From a checkpoint of a small transformer trained on Wikipedia.
Size: 15 layers, width 192, 2 heads of 64.
Architecture: LayerNorm before each block, tied embeddings.
Training: a variant of Muon for these matrices, 132M tokens, 8678 steps.
MLP neurons of a small language model. Each row is named by its layer, matrix (up: input weights; down: output weights) and neuron, and shows model dimensions 0-95. Each number is 500 + 50 x the weight over its row's rms, rounded and kept within 0 to 999. Numbers have three digits each.
After each neuron's rows, "fires before" lists the tokens most often just after its 100 highest values on Wikipedia text that the model never trained on; "fires on" lists the tokens most often at its 100 highest values on Wikipedia text that the model never trained on. A number after a token or word is its count.

L11.up553:568420479430399485531507610468486462393594487551477437527558541413413490409517520486398446560411572481489517523495518403513569419478421485587424492550606528515535440504568446526517475440515524473499444539493518466510565405459432467493577519507414518466487551448452479554416520486431522505
L11.down553:475500550525511439557472552511602458464481424551500502483489532457406483569479523475413464556600406469426472540511589453553541534459461516548528504515476519478552500504600505467547517524456512510484472520526524610584539480440446412545566511534471467558461457492473430490494454454481475492
fires before: "1" 41, "0" 27, "2" 17, "%" 5
fires on: "0" 90

L3.up23:507512652438478568526518437539518456493607439544518460502425547537526486440499406529546442509510553484490471524540530457511449448455563486545513503520487462444434565460423498455475442518519475629449491475556561530506497445406502597494536524485485503509471592360495544577526415539545482497
L3.down23:466439459519535539539499540478570504447512509502595559528519480468537594383463508571511452489507473465418521619540444534464483515567533525478534535457542463416426575481488444453454562505459449492487584419521572484417516471492503621517468439451511528453495481480557494543405508496480443472
fires before: " (" 23, " " 20, "il" 5, " an" 4, " a" 4
fires on: " /" 47, " k" 25, " is" 10, " t" 9

L2.up169:509570459503457561501449503486507508456476566528508442535465562521527511513457572519480656441553521474510501515355461437550525453501486569567498461495444471523560606458522474508526551513476569411534533503503470455394509451593543403580514481409472464530476491547511512528550539501443507450
L2.down169:522528497526435448476414628499527576481419495522503431474441490567567463532373487514506510500429570532551470427416448467500526510480495526484515426489518458563520594461487548554471472523533571491521510488574457506464400471572490537514582580413444573517536410484456490521526574467552466544
fires before: "b" 15, "mer" 12, "ed" 9, "ia" 6, "a" 6, "ric" 6
fires on: " com" 45, " med" 17, " rest" 16, " Com" 12, "ose" 4

L6.up396:452556494427510473422437576607591503497525527487496531497535465429427571500406459436454558524449502515510467530553373503450503435465489423503449549515508570503379497593494517493590495503466543474510564482494536494434548456569408518523593474532533580501464522517481464519505573480527487508
L6.down396:460561495474402514507452470454501510404603534488552543462455491510472515462448548516567470542472509486489580520506507578519492496442478512573494443473543534460611543561515432497541535544493515495511535501441526540424526496487455494552425352451531492472500533442464536555486502487460539579
fires before: "-" 60, ")\n" 5, ")" 5, ":" 4
fires on: "\n" 44, ")\n" 16, " in" 11, " the" 5, " Country" 4

L8.up517:447521526537456678441451383549435504586504501405558556471507465561491510432541432541526459482505531550456542388519557458517512487483506528486540503474498399531552497499455567431474538497510522435445443447553550471499458579414479492505532566534519543516581502519467520532502504464505485449
L8.down517:564550532490479461576438488501530398547455481432481553487534440406528502538464517516444526432518576496510575433482544574455482540523484480461518493483524541508536470595547526500460456530501518511532443505415527422518508510475487495592532616543507535601506472534442387386530494587475546540
fires before: "1" 28, "9" 13, "8" 7, "–" 6, "7" 6, "," 6
fires on: " " 21, "1" 21, "9" 15, " (" 13, "3" 6, "8" 6

L5.up471:497469534549509440523607462515424477513472507413428478466443507505476545457530532487498588575566426444372513496528555621495461498490480492491421515440561450458478450509517489431456548549558547465561562518514602533451458444464541491591491476485522518461549552502526516529542583455515561469
L5.down471:465456573554347514500547480471558409441568505383484470458471398507437435519467455546557467547483470513432471566552571418531497416536494540457490491494547499498494489520511484485527496485554525463474535434500501475410499532573456469541537485442524524524572643527496503473520514513455538591
fires before: " " 21, " Total" 9, "ode" 8, " S" 7, " (" 6, " D" 5
fires on: ":" 52, " •" 18, " c" 8, "ulation" 5

L3.up156:484504454557553461559524528540579536492419485541530534519459515439551474475464432430472481474487438508478476433504519432489431537467549535542512514509464514549509569523539531500448498461601465446529595410445523413425417581519590530620571517517500564611513461553462505511459596446564517538
L3.down156:478553501556491510522483580523444437543525447481563469501407550553479464549476528480418566510469476580519402465602385488532523415467443498502540456547561519535528418527434500408480472484573492465582539490580473561394515482551441540465443509525494493481589582509475428539484522491476510521
fires before: "b" 13, "ed" 11, "mer" 8, ":" 7, "ment" 6, "ode" 6
fires on: " com" 37, "com" 12, "ou" 12, " Com" 11, "pis" 7

L6.up375:497554586373460497492512420514402515519523492411438613503472416532544612525466494522458535541532553570520513473502526497600522535457525496439414489512528558485553466482522573427501483501557474524477523590532547592472498473507425474526544498498516431445593515497494573587541517383467572452
L6.down375:439514513553503525504468404494510457559468460450460432429496526531504530544510577504480537534472456515497475591590488500553398510465451424417514517533431440486496483509509455557526479489560538401558511548507413469509423539509455520445496456574535535495484539460466571474406509562473389410
fires before: "-" 81, "|" 18
fires on: "\n" 61, " |\n" 19, ")\n" 19

L8.up108:455481547496505509574471470448599480558488477448487536451528533522453527499472515452486525568419538453535555453535438512510568546530477563528553621454517550502513501446395420398548574552541522566455540394561442455431509564485456438539478459453489479516518477481473533592520366454442473431
L8.down108:485542463468522482471433515508523338496450431468487478541416548370462497478545465483472491421490518520623431490504487528417516385508518568460572527519589481581519490485525438594549466482500563602470493510481474557444441476507459520483556465469472445512498551586431516511474533485497513447
fires before: " in" 18, " to" 16, " by" 11, "." 9, " as" 5, " for" 5
fires on: "ed" 41, " used" 15, " held" 5, "ted" 4, " built" 4

L11.up298:576538522448448568465446525485485583538379528493495554603491529472443530455442504576308487499485494476443507504481401511474542527446462567425460521561523426532526468535499431499420503510432527499439403467466478474434527480484509584501518491544484452487518595507500500526526505500489550562
L11.down298:531422570509409509524467483576505469537469495504396526562455522505524481568514583498495478534481414421488542451512466363480490475527552545467462556481486532490493610469664541472539471460517510520471455538505493539516521528491485504499484522512488431553406514514513428513505583621574501401
fires before: "0" 76, "2" 10, "1" 9
fires on: "2" 73, " " 12, "0" 10

L9.up280:500448538506408609486457450541505555472479436495561545516416495511501466410506488553521474393562527510498537473516549572396425446485465507448521581533524427569496436465487491535484483488502450473463455574582498435479490612494480471508413563633524455534611525491434478545476439406496525499
L9.down280:534550474460479480559499511523505497547488550563421494434508484488533584490397451523383500453525466500466584386443556547511506588561460519459497503466502558445497530514469482462582466525577428525512393471411607492552576428483523506552595544497495510532425438490556469399493510437454523583
fires before: "1" 42, "9" 13, "2" 6, "7" 6, "8" 6, "6" 5
fires on: " " 48, "9" 23, "1" 17, " (" 7

L2.up384:527633486499510512541519610404405462539525539606493595580521446543481463536547561470575530549494446485507372554352440478481508465435564421481538563480517501547521444448484448481388488440509494491487546536468469448436461474466482594516518431543493492527574488424512443520538477576513527518
L2.down384:572430479501424394533526526370475468555503407507487462484438445570611549617520439489502572524480524477478515521429504475361475529455526484524547485521443541556528551510553564480508520447504482593540508502484477570461540556524515599471465423460488493517563461397547466440523558474509461498
fires before: "ation" 15, "ing" 11, "ices" 9, "u" 7, "es" 6, "ice" 5
fires on: " serv" 19, " loc" 17, " Serv" 9, " educ" 9, " University" 9

L3.up79:525524497565522543568568387536465481530608484481449558471488467491457449494402425554507493458510507444540432534553582574405523463554543458459501557496614533550501572529476513437461514446617494546483544510510526519553531490383459522535616537543522516566530585464452415509524521530482535502
L3.down79:487513500478479486536538480436456538533485460604516518484464462470505416515505489513434541517498504442564472467447501522386510512494516506469508502505476467533466543513512439493540450408509473485455429574550492487540581461523573515469531540521566549487427455487422613476436600487567530505
fires before: "ic" 17, "ten" 13, "er" 9, "ing" 7, "ings" 6
fires on: " writ" 22, "istor" 13, "ography" 12, " histor" 11, "aint" 9

L8.up151:520433488511403485582562488453523482508468448425502478447412608544478580447487500531541590610465517490507522513645584525536487487458427518486480455533521488521398455557484644514477505543523509459603557556493485484467466472535503430536401608513528513546422470525542536499543479445408525416
L8.down151:489465574506548520473466539547517492487471535379542609461536400460496511558501595502438490466428488481473408587472500478526591536507475464560528441476527531555506535457583477519456542486479466428522453510540493455448528503555474529426510525541514603555497520543413442487496646481445573618
fires before: " " 38, " U" 6, " S" 4, " M" 4, "ode" 4
fires on: ":" 92, " c" 4

L2.up3:443424554436461410586504494448495493413472496565486551472505598478496578531562415410446376477588454493436475387593469445532473581487528518452549535526426510449560553553498528518472449477539414528553531460501455439429482541496497466433611470486551463546558518515615553615538576509459485420
L2.down3:471477454467471510497504505533546529471500459449530454456512509521470628466390588488418519528499467524441533471522522475499605598456441562457539494479495486506535448513500533535458499536481577516534441442546552545526464505455555583524512536490479540433545386493466429548578488440561494521
fires before: "|" 25, ")" 11, "F" 6, " |" 6, "N" 4, " |\n" 4
fires on: " |\n" 29, "O" 18, "RA" 16, "US" 10, " %" 7

L2.up184:499620454487517422577435492554510529432438500435621534546480517458569511413558508508462477400539547510489421500496529541553463540495449552518496473536532541534452478462503540525468585480548534508570450468521564490491497453549405434450598556457551485529494648388441478556566392482541485521
L2.down184:483557444535460416434504496575485501487469507474488601467441509467413459421487534573452524472490528530578464520508437498542457582420600467542459392458499532516478462535524523509471546522487581427543556488479518462387461596501566525454469505467596510523402549511497485551503476574510510478
fires before: "-" 81
fires on: "\n" 59, ")\n" 27, "===\n" 6

L3.up292:469554486495633497470444486530552451512327510453439544529553458508469390484554416471530529549451416495503492557566533563569423499452527541427493520501507448517546550563573490507459528508581527384455507482486523531475591563522413579453546501494496450546463567565487458554474555465430457611
L3.down292:575577457470500508480563462554451455461547500455474467460516351476393430505486602462487405478574549513549445389549443512517629533484564544520505506616431531454442529516499469480502469500522461476496533495581450535566514549534424525499457526451477554401540543461519513412499448519453524416
fires before: "-" 90
fires on: ")\n" 72, "\n" 10, ".\n" 8, "ubl" 6

L11.up199:548473495457534544569496558485510431575565480543474544518467525487490435476535548510475499404523538483372448530510547488388456456497453570501538532474598524543511493579492478555459516539583523401455407454533657511536468470506484453462519569492508484514480563388520512567423483420483505446
L11.down199:498559533429506484449474509406521454448459440458547575596534419477499436563489529505474458501533510526523517573512483470548497495490485577515499453593438504542485407569495477501533471574481477502443471410521460460491576518457597479538479529538376526524528567495558394514485586504470571572
fires before: "1" 37, "0" 22, "2" 20, "9" 6
fires on: " " 57, "2" 23, "j" 7, "1" 5

L3.up279:529481569409610470508428423512508527585485545429451391569490457518530518467545507565532462543459551501543557574518561522540481513527572505551506511553499543552592503495549526483500479483680461511617537465494524518479502480459494374490495502422460501490575596496545422557506431529391469523
L3.down279:559509502383555413504475466483382527658531513497477431531511494529538512515503455532533457496423581456534510599493531485489487451551597624481545556524508511443521455492472538411473480537525478543566572396548548469496531479453446406543419527498451467442508559606497488560520472573486526420
fires before: "ointed" 13, "l" 13, "s" 12, "e" 7, "le" 5, "x" 5
fires on: " app" 35, " App" 16, " Te" 15, "ugg" 9, " Bu" 8, " Comp" 5

L5.up414:560506469434536493490496481484537507448544571444558680471393560417489466463454492563492487587417547474498591587557345496537441518473439493517532565480542562475539511390517502412517559506439459581538489480511426544460483506480451491478549488495602544427459454485560470494499419524416469556
L5.down414:547528495491373518479430480441484427503522441603494519491459496489485511512432491535447515583470429506471561530456473551494410522395502548544491464505613549537500484485487613467610507440436415561533435476523488544486558470452356500539459369527530578496560532471508459427475479545492523509
fires before: "-" 74, "4" 6, "0" 5, "5" 5, "1" 4
fires on: "\n" 74, "′" 24

L2.up87:520508514503580449556418550571522462448481424455524525541506468511517517494512472471521547515465628478442471550380449469504489599482488472469436525431566468451437560469527495515452499532492555662521586504480548561490464485514437609491490450541549486604503433430540540530523494541488534532
L2.down87:524357529512482477506466609504517496454510429514559568491477549514603490485584406415564547545463452505481394542473532485456468594563439451472531511492464473527527540528582446470466544444615494478666531507499517475487439468642488488489518451556484540529511418478482520526530537467528493484
fires before: "|" 28, "ing" 12, "ation" 10, "es" 8, "ration" 7, "ices" 6
fires on: " serv" 18, "|---|\n" 14, " represent" 12, "duc" 12, "|\n" 10, "minist" 9

L3.up24:555553535464563487597517542501556515486486530473509478478387566504503406513461411425435537386534518495507432557453540459559511437489582517564666522551487521458524537464473597485449393456534538456551441474572585574483530398532532544419530554485513450520506497515528500477560401478492581376
L3.down24:492478480527544429550498480388492468579511512347501547494492496507529510473418374489480473447539559537541435512458467495511576420445574466464594484502541463465418607477532583578564559432546531525506479499484510496478469444623414502396500475484530511479536583476499427457487565509484475407
fires before: "ing" 14, "ten" 14, "ie" 10, "er" 7, "ution" 6
fires on: " writ" 26, " bel" 20, "ook" 19, "rib" 12, " mov" 11, "ij" 10

L3.up346:414542500415441573453435453493512458551545596476473442470560545631468571547545439485537422511534542442585474530550476489525473505468652479495463482502467512606464506531451435431476422451424523445437501462459522493509493498480512509562546567544501529526535510374456453567559431536559486560
L3.down346:506555531456444511520497601522570447524501457340452530548489516475479489574490535491555430546559394516497480472414409484531499574607494606477510528422442536544523543489415432529487465550448515510402525504523499418482542489468497573431588411556494514467524473502557526495477516558480530453
fires before: " a" 11, " the" 9, " an" 9, " ele" 9, " born" 7, " app" 5
fires on: " was" 74, " is" 11, "=" 7